From a checkpoint of a small transformer trained on Wikipedia: RMSNorm after each block.
MLP neurons of a small language model. Each row is named by its layer, matrix (gate and up: input weights) and neuron, and shows model dimensions 128-255. Each number is 128 + 24 x the weight over its row's rms, rounded and kept within 0 to 255. Numbers have three digits each. A neuron's up and down rows have the sign that makes its largest values positive.
A block is one neuron, or neurons of one layer that tend to fire together. After each block is what it responds to, as a language model described it from the Wikipedia text at the highest values.

L6.gate7:093119148146162132135144111093129090160100153134085137105145124122111140111189143112135139118138108151098130095137123133181147124146118171118142119126177124136108112111142168138127133165154122121087152142167106086113124091161112124126120104125158130128143092124100160154154145136137140152082120172101116115156133128086136136182140094093135140104111126123158143119155092128184116131147
L6.up7:148175117142140176108120111136147146155115133118118115121124148153120101180173109129123141142116150167118111105109119131144145142119135157164185172126167088113121110137142122126127147130137103074112162121140084093120152116127154136154123141165181148125122091115097160115145096094157099169069110151092144122139069123105124127141102135146142147134160118090141130119161119149151143088107
L6.gate15:139116127110153122119087122135102104157109138139120165123127116146142164095142127158106147139123100156122175151137094140118097121066162149143160138181155103138121105118135119167150122103125174109142184100157087125156120098106134093124099172114141098160120144119063164127132145137084131115144149143120151142099122090113120129119077162108169168137129158121119188119152098132135143125117
L6.up15:132162178047171133104128151151086135142106131137134118126125136099130113158139134124122133121144101134147127100108109121132148102098161144154118131168126111119171117107141131146136088164091166121162156127144128105125101148136156098154155137132124115172114173122122137170115072121148087121090124085121130142123135142118144114112102143132161153156145099101139142133159135131128153111163
L6.gate70:147169137156151144120115132116157144132107120100086146124110160098131140093113129120147134136135117185120128130095142087153106139127095162119134120117129137126166107107126141126108099150108136141124153130133138121102127137182113105122146138138144104121137135167096153114140093155181100122110139073113108135112127123120146072128151114161152125094131151176101122190163087153091116123093
L6.up70:138128141149161114140125123145097104104159158086108148174118156133120121164163127102119155170117133174124128163152155130147113162126104122088137110103124108103112066093148129147119145124112168124138145122149098152138172110132137122128137104124131166151133157135110134143135140142169138120094147105108101145149072103160115106120108135136141150093157126142152152148134117100077133089133
L6.gate222:151099175162123127159126087152143130152135102098136128122128107156147113140144123145066131097125108137114108136139121104141116133197092112158109121100142102151149112111138159118145067123111112096148117174148101105146095135104147113110177108115134106105138108184151126155154084135161150115122119122103110104156118113135149145141147092130108151127099127111121122081122131128121105098148
L6.up222:175085126138144142108091124120100161125096132129124141110144117104126140116117165135173145143167109149162134149113096122165139126102132145167103060118126134140155156110157129165104161127113125126179139097159093195079116086163140148139135128091109132137178142106124125153141110152154128124138122107142102147108133107132157090142132129096124166142093158150147123151138119113125105126138
L6.gate258:139098144135085118104150111111120155124079143124103151105139160163136114146136108134135111126086142136086145124124103151187168136126066109126096106126117159124106156138077126178136155089121122133128131114107114118122163127115135137110167142091131148123115122144132169167137144114170150132139105132107110091100130139091138129137119095117132091135149136116084146151149067161123165097120
L6.up258:193113138154144140109105155112093130158105091155155144096151149154178120137154103131134132084102107142115091123145089109174143149146077100128124120126120178104115136137115153139129132161106089139168145113152105139129115129115111108093126092128166101126088094116130177136117119156160120125107146153078125135109137140124128139130169082151129086095141141154096158173128117118140112105132
L6.gate290:127149125091178144118140125147092156134138097136146150105103138072152108109100115126121149062150128140137121140161164113102146114121099123152125111136097147141118085119136125151121125129169105129161117147133114151121149156083189176148178112108163161131118173120136108116118124154161135171136133114056136106098085105104169107120127103128120128109130132156097145164154154132151126079151
L6.up290:105155133100150116139175155105129158123135143160177129099132165084138109140096186080116143112135169120134135136095133106131118132131104116127155100110126142141110098122139132134109100094145113145138076156138139167110161160153140149131180131122132077134156147121143135130122123120171139162114120116101141121145152108149138102117168130090112117127124171140103098156141164162152155109160
L6.gate350:134128111121120150118095136128080115118144145120117149114134160140126133142083134106141138118137127135158138127107138118095159108111156171117148123136162179135115073107111142126118117095107102122153134124071119155091120160130093137145172100116162159145133112185115153142148099143131082131140108113115137101090154129139115125134177141165165149096145092144125127110140147134134121128125
L6.up350:139123086148131177082152123139137140153132151074147156117146127111123089169134145105106135122130129157127179090133111102151133155094074158118134141095098132160149116132118171145108122097147109126132117151110118114138067120104101117158133098113123130113171146103140096142127126104152117117138130133127131126162123096154142101129157131160164161100075113169103116102164114132131112132166
L6.gate373:119137120133162129126135156135110136132105171113157103157127101133114110111154120123107142107115159185130137135111111113137116159141135151161103174109133128125173090119159146103130107132126107116135087144147163126107127113114129104120137143101142149136110128145104096122167090155169100149139132132117152116119126095130093173119128131161149147162101117137119122149152101114120105115084
L6.up373:104158106180159148150148112161101181150134156145169152124125169137108175128112145127126125140136161112156119096107131100137121135131166138139121143110137140112130133105127104102114137146165161099167151136120105121102114131200115115137111119171118092152120119157115122136156132135169136134114134152112200147111110131100124147132181090120140157028119146180082115122119155143143128191113
L6.gate468:178139062122103129091102140128166146131101148145120152137128106141130122121135165114064115132157074131170120124089098135191120107096138142142147134124137131127155137108140154149115154126124115179126120125120101126133096116137106109116142102086122157124137123129145105138149116124138133123127111105179072102136089112113110147101166135103102142158156039153122177091125157116144127144113
L6.up468:161161105106148116157185139134135127090196111137094165090124104126143124132108177146133121155131101146139118087130091125167120108105131159163128161125089136124157099157141147125082157136112166143121137119162141110147147111160131139131149121113179117131129157139114141105167125133109154085102118139113121154136103174136117128126168120107112142114158167129135100136135111136161117132109
L6.gate579:108126118122128110131120106166138107133139137136174133153168163135118135109086139097113119159131135118109118150115109120155174163144095095135080079132109174098103131093106123146137176110125140115105150162147105099147133147147118123133138174148149147145161125114113144137135094131135107070126145100130117134096101142142130160130134077141159154073161117110122169128119129133134138149152
L6.up579:137113097119148140123131103121105098152119092115117176145126165127136097118152091142110138121133133102104126175180093077159148139116113172091130124159119142103114172105122127121107120107106140129121163088166143128148125112122091139131126106115146120125122134103130124141117127167130123144134125106135126098095138089150170147140195117100142116099128114160085087086146119106177127098156
L6.gate643:116182134124138100122130123130134135122088108109166156124139129142124131107135105095112160137147124144140160106101092141175132116124128173112138121138147153146105103086115118103124127117113168110171098142156082123122174124136165137154141098112170183123157144152113141173151117108167111106126111118136092099119109125130123143118141098151160158146105111133113100114117107110130107122146
L6.up643:157113104183102119101094135117116140128125129117140128132158086122150141094141127102091114116115121128158108155114122108083160142167099129123096091117105151169120115120112179127094104112123130114133077087159091132136143125146146151156129115158175122149130148153147079126142085115191073133135182151135154151096133135117129125137157108126094120109094104120149124149163096091163145111144
L6.gate668:159136100148139148134141121135140147106153152171138143100115060165134150149104122089130149120100131107136144194098123145134158106159124132134138116118154150152113131083156141148138121148108150077117166145146079163104075144106150134149164055130162136171140191136145151120157121145166124119146105072134129092112132106132165109132181155144145123129131132109053093121139123139113155082121
L6.up668:140146110070101143146073125177119089138106116138117105115123115165123166155157118140143142087122140135128121106143136148093124163170091146119151095098178140118125118153110143124119149138132143144115098133133115098138150142121117107152128102148145102134138166157118128143159108143131145120171123085119138139095158143143149162103125125152152143139155149125111113132152158133163149154151
L6.gate748:153173093175183134126125080137160118117116165141126168118126134129161105122169099162087144089111113133133125106127127106153153141152138107121133138094120129103171113116129174116104157111093086114113100130156120130107098135111155096132159125098171158136122140178092117117148092129135149097137124173124151135072118173167105140128142131139147151109127100136138135130136115111119131162145
L6.up748:169148139172099141115140119131156115140199132152140121102130145124146129150084153106098132129121089142129110101107168106116117120138155151100141142104116113123154152112094134110126120100101088120124124146143145130128146135059126112119096127072182130127130131113125105108153122110133132068062118076164131118093138121152127140116139122113128139177162096104131150124121114076141124135134
L6.gate759:105155113129101128116140132114114123141133092100155152122149157106162148107104146098122132141085131183123115077158081114109136108163144158130155094121137158123136128141113147119105120135107145153137124153174085099118139103175127117137122093129182098146149143146126161104134144106149146125150094126165114115107113121153144095113148088135131162098087137125131145145132097107110137113127
L6.up759:129135147122148121116066170131158096098135112132180182122135180139103113090106111104112105162109113150133160160125151088080216137160133152104117100176115109114117130154145159142120124118151141134129136109082100079084108139122134138157127132140143178139163164124151140157124091106155125122153129156111122127100163178107176107094113120130104112089111122072138144125147104154119129108132
L6.gate778:147131145127139094161100094153112131135154164124113159121134179135124102098137115126134097150104113169123111074090125125116180124179141150108126059094168112142126144089129153123098148129107120149143151174176081128128122124182108114170117113083176119145137128157142118157141139173124116153074104151115094114118133131132136133126135124103108096097073153141109114151103117085113180146157
L6.up778:108153172156109132163118172118129128116117134107162166109124115138146144162132169141111126148136121136143071136121139160118114173177113117130140066105114103098126127062155136146140112105097113121127120142128096111101162131158105137107116113117137138113132135112115169166127074127155155133068151141135148085142102137161171131125149072125184115124146080111137095103088116080129114129165
L6.gate804:089165143156134114165163102148157133110141144108109144099153147125122115115157146150121154103162136114135128109081141136152097137140096153109128113101086113120152129105100126123104140130106091107137150096117124164116103121140147098145151181134109116088168172169114166151167120154133119138091098139108128173165152124135122141115128130157164156085121114104126138140151114130150103130113
L6.up804:150200182126123137118126135200177092075142117140144126134132090176134115116121131080108116157124119089147126172128138160135137126156144115123142099122105108125142187156159167155138107148145127131125144134169137117128158148121166138127117129122130100130165136126164121173134139131156129157164126138143155093082119130134123138163088129111159085103082136148099144131155157099132166130152
Prenominal adjective modifiers

L3.gate127:138123133104181164120137134162156137140133113129132122138141130136202139158149144138120142129126179152125100133131136111130148107144119172120113170138107118082087155092166139155144166109176109108096122091135117150136121121098156124141108097122134113134116108118140133084120074106061111140134111118076117122105089110141124101150148149141179099105143179090123127123129099099145154164108
L3.up127:176123102061135147085130129092140125137125130132105123145168112104114130146135128152114164154148142135127135151126144139153148125120117145143111188159109171085123062147132171126106159123156141134145116102128137159146095125094119112139130093126118115117098138138126128125123114165136145124133069127136157111063136121151114119169141131115129116116127106162114097104138133167086099096142
L3.gate130:127127142119095171053109135090108119158135148109164099117127144128159119134178171124152142101126133108117128100167126088125102120174147129141134128139164138113157150142087122099148165082147089162141105149130107085220110136129122101124092102109129123106097123135118129099139090082118166128156170120160119133142139129111136158140133091115162184182144145158169114136162144133133116124146
L3.up130:139139104130156134147168184124146131103092080093141092133126126123125162103105138124146140098129128128109131121170104155137123105142129157114127181146170137091106161151091150139093105160117143096129137133122147148108103109152166085146146155167112114099137167107126134080128137093139097103125095139126145140140142091158122165090141135150140154107113103139150101148098076098112083129084
L3.gate624:135146096088187122142109179137132122110114138138117120121106087101127126101122170114145111094104125138148109160137113144151127152144126145147125158157115119109104171122127138129109109147132135118132087119165112119111157134119058133136161087108087130172146127172154121107109082091112146138089100131158152126182098146065131123131138109114141089157127120111152148113146098127148114116098
L3.up624:150120125107126115114172124118154133106154134159114142147185114081112133083118105170125121189147148126146127100087125139154133157126152131142101141148117128095142125102082172106093104126123137118120116117101171120124141144124163102085125104143144094130126169136143067136139140090125111105160093080079103117085087106143129134127099115153142162116161103112178115126149067104124082117113
L3.gate996:159123170139181110122083080133146187138121113144112170116138129132154094118111103157132101155157114105102088090113127058097129160130142179100106125145133129106110130103093127147147104131103135104121133147137153107136148114139105141172131124110157108141101158116106106124119095078140160141127126130136136118115062106113115117136133131093139077123132156115145164098152127122136119136107
L3.up996:160175103145115117123128094125131071128123133107103143109148132137120120111134187145103112168132125135165168136124094114105145112137143121115133141122174108152153130124121152117110110144128128116133134120116090120140097125131148143128151109129119159104135162145159120110161143092093135095085130180135132143117115171098117090153142102146145113152166131142154141117130128077111159105139
Decimal fraction digits

L7.gate638:110126112159106114128129088177135140106130121140138133140169077152108133092156135120137123148131150115162144193120087124139150169101130151149131140118118173139155153180146112078084146130135106132108117111105122167122153135105107103127149106133146138149132153129102120081130147083129159074120109170135199147106148126133111121185118150131119112111174163149127137143131157104139116124127
L7.up638:140132159103153162119138136160132105132181103108136102127116138116142132119181134120108112143122144145133128069149110113100187092133102150172100122173116122106127148136125138148145130148157144133147134162126113175099132092123166128116136082125110151149133148107119139121149040115075106154157116125103102167122169097137141067128155115136153111110161146097114135150155134091137147133137
Digits inside numbers

L7.gate626:150136145144125122105130132158094100120169113131120128118150162165113160128167118114148145115136121152148127134177086122133132099168137123133120107145135124152127166108116158141123134136102128131128107120156134136148116104120144138138181107121093072142139147140107127163136115132132146062127090125097107114139109191122159098154122134112122104082120146113158170134118147130139118093108
L7.up626:161163132164146170144122126050185105177116136127197114144123123105147100166134099107136152075153077085117121134143151124110106141133119123116115096152133133099109126145132155119124129155102124132103106116168134138116161112149126112090141159129134136141160102175129150177095100126137182136128141089131186158122132140132083118147106061155141093136120135097161121118130139153111102066140
Pre-noun modifiers and determiners

L6.gate72:096166098096148149135148147118117102118102138113115157126149103122155149136128179132110141120156136120130156128139128129178139132160163158135099141103151117138141118118122146150087095129101106139151126164134137133135150163142177098102114153132091071133151117112145152119131132111146127106142105159121162152142117136135125113157121100168161140126154156083106150122123122105113112157161
L6.up72:106139160102104115165102103130157107133121155096122122158166129157157176147075134113157106138105135129143118123119157144085131105143101105108111124148139118126182163153091122121106144082081079073135137147149124150120153143084132097147142142125116101132114129137166105085141128184122126126116140112161095138182116180081110110158151071147116136139125147126097139141122118147135118097139
L6.gate209:091098115118111111143099171130136114114119150140100133113113106120170152085150095134116143123151097129115124124138124152116167125165076089110139116137103133111120152121110123140120115117133177165167146157150136151099151154137136159137112123100135072100149123129120114110126144126093132139091136149132129125128122138114151124112071145128111133124177115116174136156143153126108128150107
L6.up209:159161108138127145133124140107122137122140139132126110092165171082112182128147141141115104124140107100131146151098105133130137127102166131139111172143141148100130081068124092140099119126095125136120141131163124166111067117132139127116103147108161163146119141117093098122122123145113103134128109145125115104155123128141107148116112087174121149141153125118097139111155144073118124139137
L6.gate272:115145095113122122160097127137144128150099066138124060137181154134162142107125110120127110112119114128135161112148138103140113157117136103125097149146126149120121169112117138108129135163123100151125140136142118140090085120124119136079088159103108128150113126129144149112152135171096128128135126098185101129103130135158130114120128164109122173098111165069128086182178124164130154112093
L6.up272:101116153101098097156106116144155115116148138134147109137138116140158111088146120148154096120141123087144102150156094088090131101140120095128133110095119114116111152107151072140145117126109132073095135118135129131129149120121126106171128145105089151137085134168141124126115129153096100146121118112158120162138121147139164146130133133099156111116113119159150070090118119140151096145092
L6.gate276:137158150122148162114142159179132145131124121158155120140167092120142133116131142139121129128122132114128167147123121110084111157090119133143142162143148103099108118119071148140127108099119138109123150120080158141160100130124116151099080138162098136097156146161152095102153132138127124123104097103145101174137112124108129125148166161126163169140123168103104088151146126120120113156121
L6.up276:120113142164149184161115123093067137130136097148165114144131138133125158139141162141156147104107137167122166134162148149129135098174133128134093156135175125122114113130137142103158133083143128103156117158118084159166097099126139113103125141121155139162083075111152135149140125160109147123131092106119157141112129147093112159115118154088168091100132136065138117123185112168117140124130
L6.gate407:138121096089079134140129050146112119119173126152108102148163146089120181145136137161130153127124148098100132132118151122157133131146123106118130154157125096166105167143159115175143108143171121088157122124145124145113119118133153163129111116123103116143120130136141129124152114114137105091119146126114101115127155152120124120124140128128134103127146155122113135110119135167172108195089
L6.up407:131133089138170118122088108121108120155110152135130135121151109119122116152120146100135183151091137143140099103167146152096158141111131100099126124094166127106135113130153116121133104128166128112180082149129107178119135137110151115119122154140127125169147149090113169132140142095115083115157157120135114115123124124114150114127134110091110106149127140112098093123123140082118132141152
L6.gate415:124122113144139091131109113158107109160123130159101122156125101105185062112159139191123094122152167141148134140148141126179145146115112121150122094131161151092098122127119078144134129159146117150133146122143115145146112114114130167114120112145125168122146139151164135114140085142115078092114153130091146141144136139147125126107125143112125100154156148104133182118111115158132154107102
L6.up415:128114137162126142131110137145120120191101102115129137126131098131111101117094117132132112177143146129155145119106106142158127127102123128133159106152196121103160148120121089135122147128145139170099125088175109136101111087083120170124130103079144149149122136140173115081118082130113069114109122137082133129123122093122125122144102150127145126155116139103129129113137097144129115123074
L6.gate435:132138101146113085108133161132116126087131128136149135150148131119137153112152146124120133108173075102127110101111084167113172146111121140087096135128128135093159134129115172071129146137122136130127112145101098145167135106144126157154096162096165101151188120126118162100120144172145150135123106147162104168157118126130138099154150164148112118117122128065111087117126105139129121134141
L6.up435:114119127114140057172113130092133118110122101140088139143132121130156126151133115087153140096117159143122133096173133146140139126157151150128086134114120092124127118170151124137131103120074127135119137073134082178095133174129142154130115163105173126145119147124137105138135119192123119158132119135177118107116101150156147094110162099117125144122131112057129120161117149131176113153127
L6.gate476:127114138172113123142137100114117153131136128090100152086132079119151148129108150114161120097107154123169133098119161100134130146137113106082153135124188124105123146078124097100124112168122120141152103140082187132139063095086131156143096162111139125153145151127120126136155125149161119136179108141106126144107123089162189122170149114177105142112084118088117132127109120096152174098130
L6.up476:140123114116128099131133157150119087171164106154145129099139168116152146116123137086098108115112196118142091154122103110133130069129127133099132126109142095076090102113140157135107075134100130129101131147099140124101128184142116122169153134093133107150153136137151140133146156127114117174176141169140127139070079131110113113142154147106139145114126102066076117120098145112166136135169
L6.gate499:118107145147156141126115093113119109124152116141157101075096119122103140105124139112140148058135115109108113139131127146120157149139132143158146095109114167107115147154119144118098125152119113083137093117075107110144121113131155171114137157162137117161160137145086135105130155141141146098155115161150178134125121143160124099157178118121172124107112139152098126141127117140137137113075
L6.up499:111112133076163114134145173102105105112145127101176139097089128105132149130121137114113155148153144106083117108092127196094123149151143151132160128132153138153107121126171152124096116098139125132107096123122078141128086147152156123108121139121154134129132142110100156130125166126115094141135087114153139139115106083085100084125106136103201118106111120138106129130137142089127121138141
L6.gate533:137119135128092123096126127165123167149132101106132088083093095130191142118174143103122188099148110096109097136112088147134113141120124154097156155149142150089119157139118140124117147110167119153119141109150124160114139115122135113115100065141106096133121096148121124115126130122125151114149128098193176167140110174169131148153153141115158142108134132117158162082098164148138100108119
L6.up533:129150150115122137075145171112112166118088146147111152133151110138146119115136139129142117099101087147100144118132073093123132141096085117155089114132104114099123132113135156114099117142185088136074097142155134137140140153101134153108127090165138084133080130119137100141112139104137134140142120109140111129164138115143121127147137145102203118151139114128113150125115131102161123103122
L6.gate578:167123134161139137122177109135145131157167090128103107097138101115118135159134158135121094094124111087145112154110104132119129128146109132126103118103119128175145140147124102119149143113120134169154094115154146082149119150113151183129106119105111126106111154163117093091119114129128084100122141120146132104119124128089119126147133145107149132159117126105086089164155128157114068099111
L6.up578:144159136104115112098127150152105086115128141120113104132101147142120112158145159104090134188185104099108145127110113086139118125111155116078173144166120105129157140094080098080143138125143112135103126121103142146126161152112102141139108124145131096118130182089102109140130158127101131116072182154132086120131109124131124126162129114180171132141115141092103133110140134146162161122104
L6.gate584:158089129111170134102104152105138112125168165125111137142145145092105103096140100079162087132161105138118110108127130122151128116116142149138137145171130127080146140169093133160170167118158156138119149113123126099116155121110120149135084122084146108137150156124115089152163135113112130107112108124120167136166158153138141149140144160179108111168131118133141114111122075112179145094155
L6.up584:146174144130113137094134144097118151101123156098142152145131106164136143122165139120132113093159127090143106113164153137087128112094141125142167119178134099116148096086088145148149167061109138149101180149133165101120136114143136118165129160073100163128139157133144120149165113167136125181125113159153152145149165146147112109168125131144103164136161185117142168146139119112150128142145
L6.gate596:157132114143133120138062133164123066113146083122136077095133136128109118113145121109136161098149123134138126132168097133115105151093129130139133158132144131159137098147164133135136129149130134148142139085092114109112131135152114153149100109108142120143117151157132119130118081116109134084153122148177110132109109155117122142133131150165096118108086094122140112134109128115139126157126
L6.up596:172114140090124097130146124130111101155127114116119135065153104155125140122122136118197120112130144097108105111104138125149140123125107104148148122143125114114129126147125103123093148071103129096101137102087129115165139084124097165128111129126106096116139138104142106153148115109164151119114080121099125133136124118156142109164140167151097149163086116090149121145151133137145150118130
L6.gate696:134090134137138079125136101164098076156139130116089114115126140096140128136106165129088144140156145138118137136135148125134150132159122095099133122151104130126100146122140100153117106130135121082121103119105115144121141121109134070136140137117108097149130127125105130157102102078136133143113135128117114139135114130127148137128152142126095132120129125149113118111105088084114072149127
L6.up696:158136132114106094178131160154117117154152086119123134110126116102127192119089113137090092121080115099136162117141131123110130121172130093124146135169163117096147157122130148107120152118121125108135127115117130132113101112118080110121135114068111131130163145127128106111145134114100164076132115137132133194132122128137135131104120168099113172087102091153174130151135149091113136086094
L6.gate855:074176154144160108154141111125074124110142112136103148110114096151118128118157120120114094145106115107153139108141107138111074142143181121146112164173156129125071127161135129106127104135103161111105158143143142160166135104134129161131131097160101112121110121133156119101166091115113141067129118108109130107130111169100110117105091167114108100101154122137141151134140118142135106104157
L6.up855:150132122101082137139111133163081085133103093113114146164120098143105122197116120113111140123160110115105097116137085074110107123140116190112113121125129129119070142141119179090114122126114115108095138086138142108103096143137119092115084143134129135138123093162130129085123114105123155144147107125121120122112143148089131107116128168136151124100112130140135176103109111134145176142101
L6.gate948:177128126140139110148133135175108146113136169121120150132167113132158114097139118092142123120132148146124112121122120137149133123132191145131095125152137131127143128165159110103155134105147115111100124157135142155155065095140153086134085133114117093136120064131145122137117123160107140127109121095120147128176114088142081116077147196136139098140117123103058156140101128130171122129171
L6.up948:105122138163161134106139090144131128118177158110126151162149101166132079082125143125125106109100149129134144095089098140139140117134104116114126134121139141104130146105144137155126143120139152138067165137110194092137134154112122119156128120106138158142151151104125112111079097111094125151175102118152155131151118143096112167154089143135109108139129071151133061153145124116161130182089
Final decimal digits

L3.gate37:138149155159099146127116127114161094146122127105173164099128146107164114147137163127067152169130135140113113170157108148121156154144098124201130124129129134141161115125116166133151144128110185131134127139136072110115142105124121117138124096136161143154142137167083142126154137147127052119147123098075089132160119135084150165110135153107086111085135146098135127145156059099135111103132
L3.up37:126102154139101111140103137139137123142145101161107134168152122143086149154150111176102121129109108113143082146116083106173151116135124154107115119123105106144165130114103162136135096115111137110142113140180137127091136087123156069073154099134152123123109124146103099166170128155153093119110080099129162163124081128112158139152135090140107121166119121106131138101156080119108122080121
L3.gate142:117187119137129102117138138135114128164115152135105111139117123116141154126141109124114127161134157118123127136100125146140151182155133129072106181116112127135122131120162132146055162104143108131104127118147119170173119141137144068116120117122138107152155181110100108133130138136182101133121109143094143142121154127101135142121094137093163172144100075108126128114138125092113174125154
L3.up142:098104151119116077111165113137127157109111136067126115106099136106173100157161145145133116109140116126141095143161123108125147125099091109090126138106170104087116174126128125115118144102120134138144117145099084145164123108128141132121193112150143053116123166136118139105147132102121154151075122149111142115118160093149181129135125123110140104141107153146166125114121101133089109075112
L3.gate257:141101137134118106123127107136157168173127124159132119168155131135178096142113138138112174102129157109128146108098121148099125141141117146103127108105126093106147133120147106119109166126104102139126098152124094125080143130124103152060131086149149130108109121169091093142119117110135112126131128109113121152116070094125142113134165108161143108132147110112107140137137058089118131128098
L3.up257:108166139114161078135071116151117138081125139124103173120122150135100119136101122104103185126114125152128125114151133124115116121146119120173123150160171167114148070119141137128120132119147108106172114144179093118121156106107115130156115143122180100102078139134129137096134112161151136127129120117127129117099112099125128141090106121141146058141090107134103141090083113101135117135152
L3.gate299:119087113131143118121074120141115146160086100127103138119142144115115159149138068171108164133151125116124098156129108125153093107152150126126139106136126134132156139147162163141161128144141126106124124164132147060160116139151141153128138133124159117129100115157122137156138147170156128134144147091111148125104119096107157111118155114159103107110093121136145117112099124125147132088070
L3.up299:173105110116118114144147110125126115131144097114095159138132141129116111103082159097140125117153114154136139091121082144145131126102141134188116127093109102134135143158083102113097128150051097133103140133183120097100140088127154117133145133080146132160124137167103124109128122105163106181128152135079108119162116134110137126166125119121080109135158122071118159127160104137137139112080
Noun-modifying adjectives